Weights of a small GPT-style language model, trained from scratch on English Wikipedia.
Size: 15 layers, width 512, 8 heads of 64, MLP 2752 GeGLU, vocabulary 8192, 87.7M parameters.
Training: 879M tokens, 6707 steps.
MLP neurons of a small language model. Each row is named by its layer, matrix (gate and up: input weights) and neuron, and shows model dimensions 112-239. Each number is 500 + 25 x the weight over its row's rms, rounded and kept within 0 to 999. Numbers have three digits each. A neuron's up and down rows have the sign that makes its largest values positive.
Before each neuron's rows, "fires on" lists the tokens most often at its 100 highest values on Wikipedia text that the model never trained on.

fires on: ".", ":", ",", " Wa", " |", ");"
L10.gate1880:487472495528476491572476549482470510423495452497482501488471502522515518505510498486434511477540516513467477450496454527489506502512525508521463475489507462516462484468520436509477502520487509536524512523511484508515510539504507557509476493530567514509471518477502545505497520494490517497529512484518556500499477476510506492539488536522442499499491501480541508472494522507522524533487
L10.up1880:476541524496545470514526531534491534441493520482548506487492454465506442504564544531531529521529540502495490517509497473541502548468524561553542505500518506512485516479440479497475563519493536511496543485526485494477530498532495467477524464518508513515511517514493511508503447493505491488508467533473525456482505499494491408503520511502480495533532490526496508532522518531537479503535

fires on: ",", " and"
L10.gate1712:465481516536522519488511521462519481502521538485468543476485491533475508493500494519515529470479559530526473521521519494517484503534549531537516544505541479487519513508515522477523456513476493536475451492460473501479529546460505543513473522534523530472428496506507521506518507463487533465482477513508477483480496503530519442498501509510501532499475493496518519473494525479500518469552
L10.up1712:549488502528511514505523476496510501508500476551526528495485489522556498481506521529503471515458556474571506507493495539510493491466481454509525508452518519510481511476504492487462476552480514472457543518468503505519498501482479518530492514483478459495488473483533493536445542485499523496474484481491477533501493487471457508501517506560508517446482492482492473472507516480465546469503

fires on: " Pa", " ", "Pa", " La", " W", " Mal"
L10.gate2377:500510535500500476434532548502483502485481488517497510523481484532502500512511511472550513528503498493507475486517535500480480500458513508488510493445495479489494503520503508475449482497491458499522471458512489503476494533501483501495506538531513512521514470474566503450492482514521515465483503493503491464557470520517509488487486529519487566514484540479497525532446525487499508491490
L10.up2377:500484542472518498555492528519509484504495469480480525533495500535453514470495474503453501531486498469485469431505537491484457513498497505445479478486499552480486499493511485513516480520516539514482473474483494500503505516522450506503497535502520570540479511514485470490516486462485495505469454510504495516514520539471538517486505469492495522513529499500496503509493465518481469502494

fires on: ".", " |", ";", ":"
L10.gate1277:486517466499521473522473469533469522465544483482485498482548471512446494510491542498503490490574468471545463489500486501519469487541510463475507511472520491491478461481510502475508464504469481532517503488563512483511491513493458468544485508494500489463494472480466532460524507500521526475533482495460513463471498485479518468543495486492505488476497509528517470481503487468523523542537
L10.up1277:502446512528519531547504481499496485474530525503494532520500535514508486531524474504450485506489540528507515468469460477491476485468498472563502503496515492517491472459487529508481504507504483519519504513488480531498505533487488507499453521507498457530498526518502516502490526505493500490482485504564489501536525435519526487520514502501499457483548465518495482505535452539513508506492

fires on: " Co", " co", "2", " Cor", " Di"
L10.gate2019:510505496473503494527499495502506515513474501516499503469517494495522508534458500519512477526535472490511515572534466533470483480507485442497500503536512494528496493475479506517501480502487478498468535499522518478516534492515504473497508527493495505456498492509480520531516506516479490476488517499542476495443489462501496521536478485461508535512547515507537480511510467511418513453491
L10.up2019:530498504490504526532525496463490525531511484506522485457503476488511493543433459499529494506480477514583478511498558528485503528493468473507513508482492556466531468450482471509497503496554486433515515516547505494506552490486506476492535512494492489487486473522508505470511486526492497480534520532513527546488472489506515502487476523513497466477486503518555513523480517483547492444523

fires on: " in", " of", " with", ",", " from", " at"
L10.gate473:512495523469488456480471547510450527498513470550503499503496490504477514504509475572488521501492493511474473443450519480507505476518503496461562487515533484534498487525491509504517493485487484494498511524500488467483501495516470496514491515483514476523524546518503509497452542487491552488460511511510491518491474481448479481521475519457499453517490496508517503529520542450504533521502
L10.up473:501516522499476504493492507496493484503473501496485510508465508520520525502518460492526475492497490493507482549525499508506488486537504506475541503461523501513552485462515489533521472545514485559467525498474524468534489545514508497499515528523498510477488488472533483455511476499500478485509523494534543490500493500522478499501489471473485516492491535519507506535546515495509492511475

fires on: ",", " who", " had", " to", " and"
L10.gate60:522529525508520523441525523505506511474508500490500527501516513465518475495521546497493477506489521490486493495458489486482475465515525536494539515522508459445486494504487483549489463516497494486505474510493504519513515501483507521497512490525470498536495504520543478499498535521460497469457479492476475480469554510457492487516539496513560498509479501505499524492499475492470476500495
L10.up60:543462518517494500510473504496525524489503515525496490469478502455507504513501544503501514476476479511465506508489494528493457489495511509529430518487535466489518522481491507496418489557524501464532556513471439471511452524470492548522498503469520464526497478490513519518501482500498484470501530472508480462463501519478479464450548501500486536469471477500472497481518525509461516501460

fires on: "'", "ner"
L10.gate858:550510496523495510511485542532518516477458503516512494484546534495491500505541490474567484558534489511543494480474512483531530484519544537515484546533507496513484502513449503493504490500498461462526510544521531547492504484500496552521486535505535522480483546510505493495554509467486529528513513466445473504546496501474499523491526494471530452469506496490503496499494526502473522493478
L10.up858:534502465503535507476440481535492515477480482468469549505472525486509493501485506514564517511487457492501471483479528474496466513530512471538541504443511458491476522535517505517495491486472535471506532556495468480457538477492500513449509569544479542500507512508449518495497485490488511525478478500490516549511511470527504502505496458455501505504497527486499477509495496516456523482531

fires on: ")", " ", "–", "0", "9", " ="
L10.gate989:539557498496485476504503495508505516485512481481479528472485489456501512511497494488474496549509519460484528458534448501498528523516578537510509492474482475498504473476532489466519468469488501447474490519498514507479484481501510556471480504508507486544472495539502518525523502499499493468526482490497470472554500525509497479517537504514507521483498522541530434499483500491475510484491
L10.up989:519506464525497458524485499502497452506516521475464506463491485504479486518463483466497511489500514478527485448492468511475471542522527526489508471448466495526529430499521493505515491519506511509511540503509498496494510530466494487466527470514480524497498507513483477550518507516480479462494449552500497477529520492503517542491484550479494516481497558510511465496515468540463490513519

fires on: ".", " |", " /", "-", "|", ")"
L10.gate2114:523458521521507490522523504504531512537504476551468517539479432517511504476534499502433530533512472515470477463489551509498511521527513507487482469476485469474481538523494487494458470496489488510501474486550449503492470488538530500496521458485503497510470480470511498473521479495491515496451505456495543481524427495496496522469520472512493471499537492471535486476478517540526497551479
L10.up2114:486508540519516488545541495476518499491527475461522511470512515514502532484507545491498526523484536507488460488513485489523526490486478509449505504493558527475485542470485480519500488507478505497486457508457495503486502510497499456517505532480524527474440531533484520536486489475468470501456457489485451516478534491491500517513515514479494466512487494475486502501535476523495455487474

fires on: "'", "it", "et"
L10.gate846:492528480505491477509489499450510505507448492486505497517483509486544499490522451509469496507526496506554522464496517523492537488490487532531503547479518491478504549489483548494511475491481452460518501531503456522514492456476505478480508487506483488509508526480549485512501506475549540510484485496512499494516458542534510505499452520503485484531496528472490457524482475485529483507495
L10.up846:442527472461495455511512481502522519472460516559505555519514524463505474485494535528497477525475480522502505490494515521511536454516522503484482501459493500486509568488502547515492513479468457472495527542516478532506499480532524506505489463503500535459550494567476501502545500496493505529472516538463552486511496494487507491514518453503504475515464477492520496462498479520492505512504

fires on: " Pa", "pa", " La", " Am", " De"
L10.gate1065:507483508502501484511495492503441514526466491482502488536482471489462487483550520532545491477467496479544485498494485510497527490512500512507492502480461486514474503497514468459551525501462473525475505515472524484527522477484519503512491520481493479513512526502515491471502502504527497535496521508526534536511526517544500519507478524534485488501480538459475523492505488502505487464505
L10.up1065:520519495463499483488498525531481492501511508514468530524548491521507525521484509537478498504508464530478481477499533502510445464518478515512511501449512535506464496492483476519524487501535521495524508511478552490499502501479494563516480439433530468535485540486473496463496459484528525516489529529518501475539465509486488497480507469497495493506490501479511476511502491524477428495538

fires on: ",", ".", ")", " (", " |", ":"
L10.gate2343:532503463481508516533531519546459457469551480506449476487527519493527512469525492534539459483483527499503486497488459536479532478497474493491463498482528479486489506454506495499490493530542502507474499525480497558508515535468486476490492523498505540496543488491516517494483535504528474471545481495504505487506490488500455479469551534495498478538490548501486465464468477461475531479482
L10.up2343:428540495501553462508526488479500458454507495517472498557480518467564489496497533469514469470473524473537447490466492505510487458462513474509553540492475517467510522494484539458515513521499503502470515449468473496493492508476473510443500512483451501485484499481489487488540451519544483510497483511527526501551509495515485494503507494503488566512494516479495479466556513470472506505497

fires on: " dis", " at", " with"
L10.gate2339:499527520491477508445474546473483539500536524476503502535481505496496484533488484500496512516505491498517476520478496462498480518501521497494472516528498449525525507461519496529532519486474504477491521482433469500421504496523482494473502527493515497462517483542512500438460490547516503488529482455496543524544499517534479500515486506489511504527573509513470469531451479541516506510543
L10.up2339:470471554487489485517476488520497478508460553470490469555490487482476493480496486480503515509512486513476523561483484505492466515529485500494516536520496468474508514450514464491515564533534496489473501537522484480542514532533503502458520482514508488497519522494459539456461532468478468463503484496477569485473491513462482482494482547532529503528491496495483507532554530481516491480492

fires on: "u", "0", "3", "8", "7", "-"
L10.gate2344:519517527492527520453490545491524511549544495533478528568493505508516508490501432473506541510555522531512460487497502514516503483518488477553496485480496486471508511437441497455527506524497487456499504486528481495501493497529476488511476475487497525510493482515480495499542495490490508512520514518529503452495439460479488491531492532515479504479502493512460491530517481502453545442495
L10.up2344:516511510459530498517495509469521508486473474457478534480489493561479451520525497486477515485496500476532505481480518478519532474499509500558523468507471500537523471552496502486493523504499484525492463484508478512473490521496512500493509502561523482465479551505515535519484505477490501505481461489541491524503498463501504486522552516485498501526559511537516514543497498503503521496515

fires on: "0", "2", "-", " "
L10.gate153:518488495498482479487476455527518536542540499521455494470494490488534475495469451470512500490476500469480490495498496489469554515496463537496495513541481503529485483457527514502527476494510532499512495484423517484517497517453483520490471506539480519475504497491512522494447491530513493527511474559486529518507426492489504486498478513479449495432530498520539444518521506487532485472510
L10.up153:467472528536517492527513497521530500530491491497492488527515490516459430491465525500535510504530533481502489442508522467508509519525461487527471495486502514522508501483477505460544547536473512499494555479467494514511470485511470513477493513488496506518467511512463495480479487510488456489496500548508488545483517511511470505507478484470531510513527533496473466520528511497474514499490

fires on: " ", ":", "2", " |", " the"
L10.gate1749:458489524522516477516543480498494514486521465488453524514549539548568531499514532513516495499490509532469489560500517502515487473493516521505548478506505504494525480456488504525483515457531528481464545518479512520512506544445467500477580513477480502518534505459464504481454505452495500477495517495503521495486493463528509509475526497459501531506490511525537470471476498497466524499487
L10.up1749:461536466471477488490446496516501523473538502496507454517532487473480487515481474502496509485491492500525476490512480513486458502484562513532503514497513498468515529516488532551511503510530497473504517519483482481505519478504501522520467441498526541477477467503521522495502487517474464478501484583517465499535488498531545509456479515486528533521483494561472443477542518470502479461493

fires on: " |", "0", " ", "P", ":", "|"
L10.gate1747:493496495487512490470473510506494506498498479485483488505505478476474443533493528428505493489484516509495519489507528504450528484558471503513513513513460516510473499536495528471516525483488500521497481490530457502511490505496481509499445492520504504503489469511540515510479473482488454465524484494516504490512509478464505504530500473483466476535437530535460519518469471471517480543540
L10.up1747:503483486498509549482497537515521524559469476525502467494494445507492455482478502508494496437509557506483526510527483519442540474481470465475511501482484507520501531490493516507504512531510513480520509483482480514514493507539440490478492489537487492487528477504521513519462498478526506464520505488469473511518519536505513490473537502526522537528509513515502479486486492551495512507465

fires on: " Co", "O", " O", " Ko", " co", "o"
L10.gate1363:490522487501500552504501478478500512531487491507519489520525503517476456522519457536511514475508493481498539489490493480481491473473469492517522486512488471451534473507503466507478525522477454531480513498514510507523539480473482451481451511491484463471539505564493501449524498482484488499540521503473534496502525446578472488529461463491521567516520510511498524557512459503420530500521
L10.up1363:545542455557509516512546505490501488501475471492503508507541494539479465497468471490499496506506510509502518532488504481493504527486498447508480539502492515480501459497499468491484510516509502526477558532515498516509490432496479504493519467487488473501514523489561521480474506472477488517494518426513541481469537493515479485473455447471549533533518520544509457491524515473458503482518

fires on: ",", ";", ":"
L10.gate911:519453526538460555518511518522493512483466521465494545533517497501534527521518481483489510504497447470523519521503467487489473484497510507473547574483506493494467500498470489475488531499517454495528494512472524518515477515511489507520547547534515526490496515514520516515477480498525527495487505493502536488470522475488478484535551495521499440516501514518491479511477476470515477514475
L10.up911:531507511507476507561501525506499509459477487473520505492474570535527508506493531516489477520491550487481494498473474463491529498509487517474511523492543518527523507473497506506488568546529494501519473544485456505501524500486493529507465530538479476511498452503521498532515454510492542475504511508504505451556492466490491500474479512530469485499505484501474474498491480536490505534503

fires on: "'", " by", " through", " via", " with", " of"
L10.gate176:493477470497511492501457503482502476485483520481494486493477513503520504510477508514530551445499525479478518546461517480519515493510503480413533476464485494517454478490528510513495522491458524498485497519452484481518504534488559478531531520480464523487486497513484510509485494503472527489474515505474477498501489482493503540514469466496540509537492515504504502501501518473512532496509
L10.up176:512502513491522539552498486513485517525493512540491509518489484446507488473481476491510531503488518455449462472500517480525495482496463484488517490459514516484506503522489462484457464521515515476494519495475511521502539516504492519546496511510492473499520495468486464453528501518494524448512504477487547468489490480518444494519530464491531514500498522533512513501497535480489543524467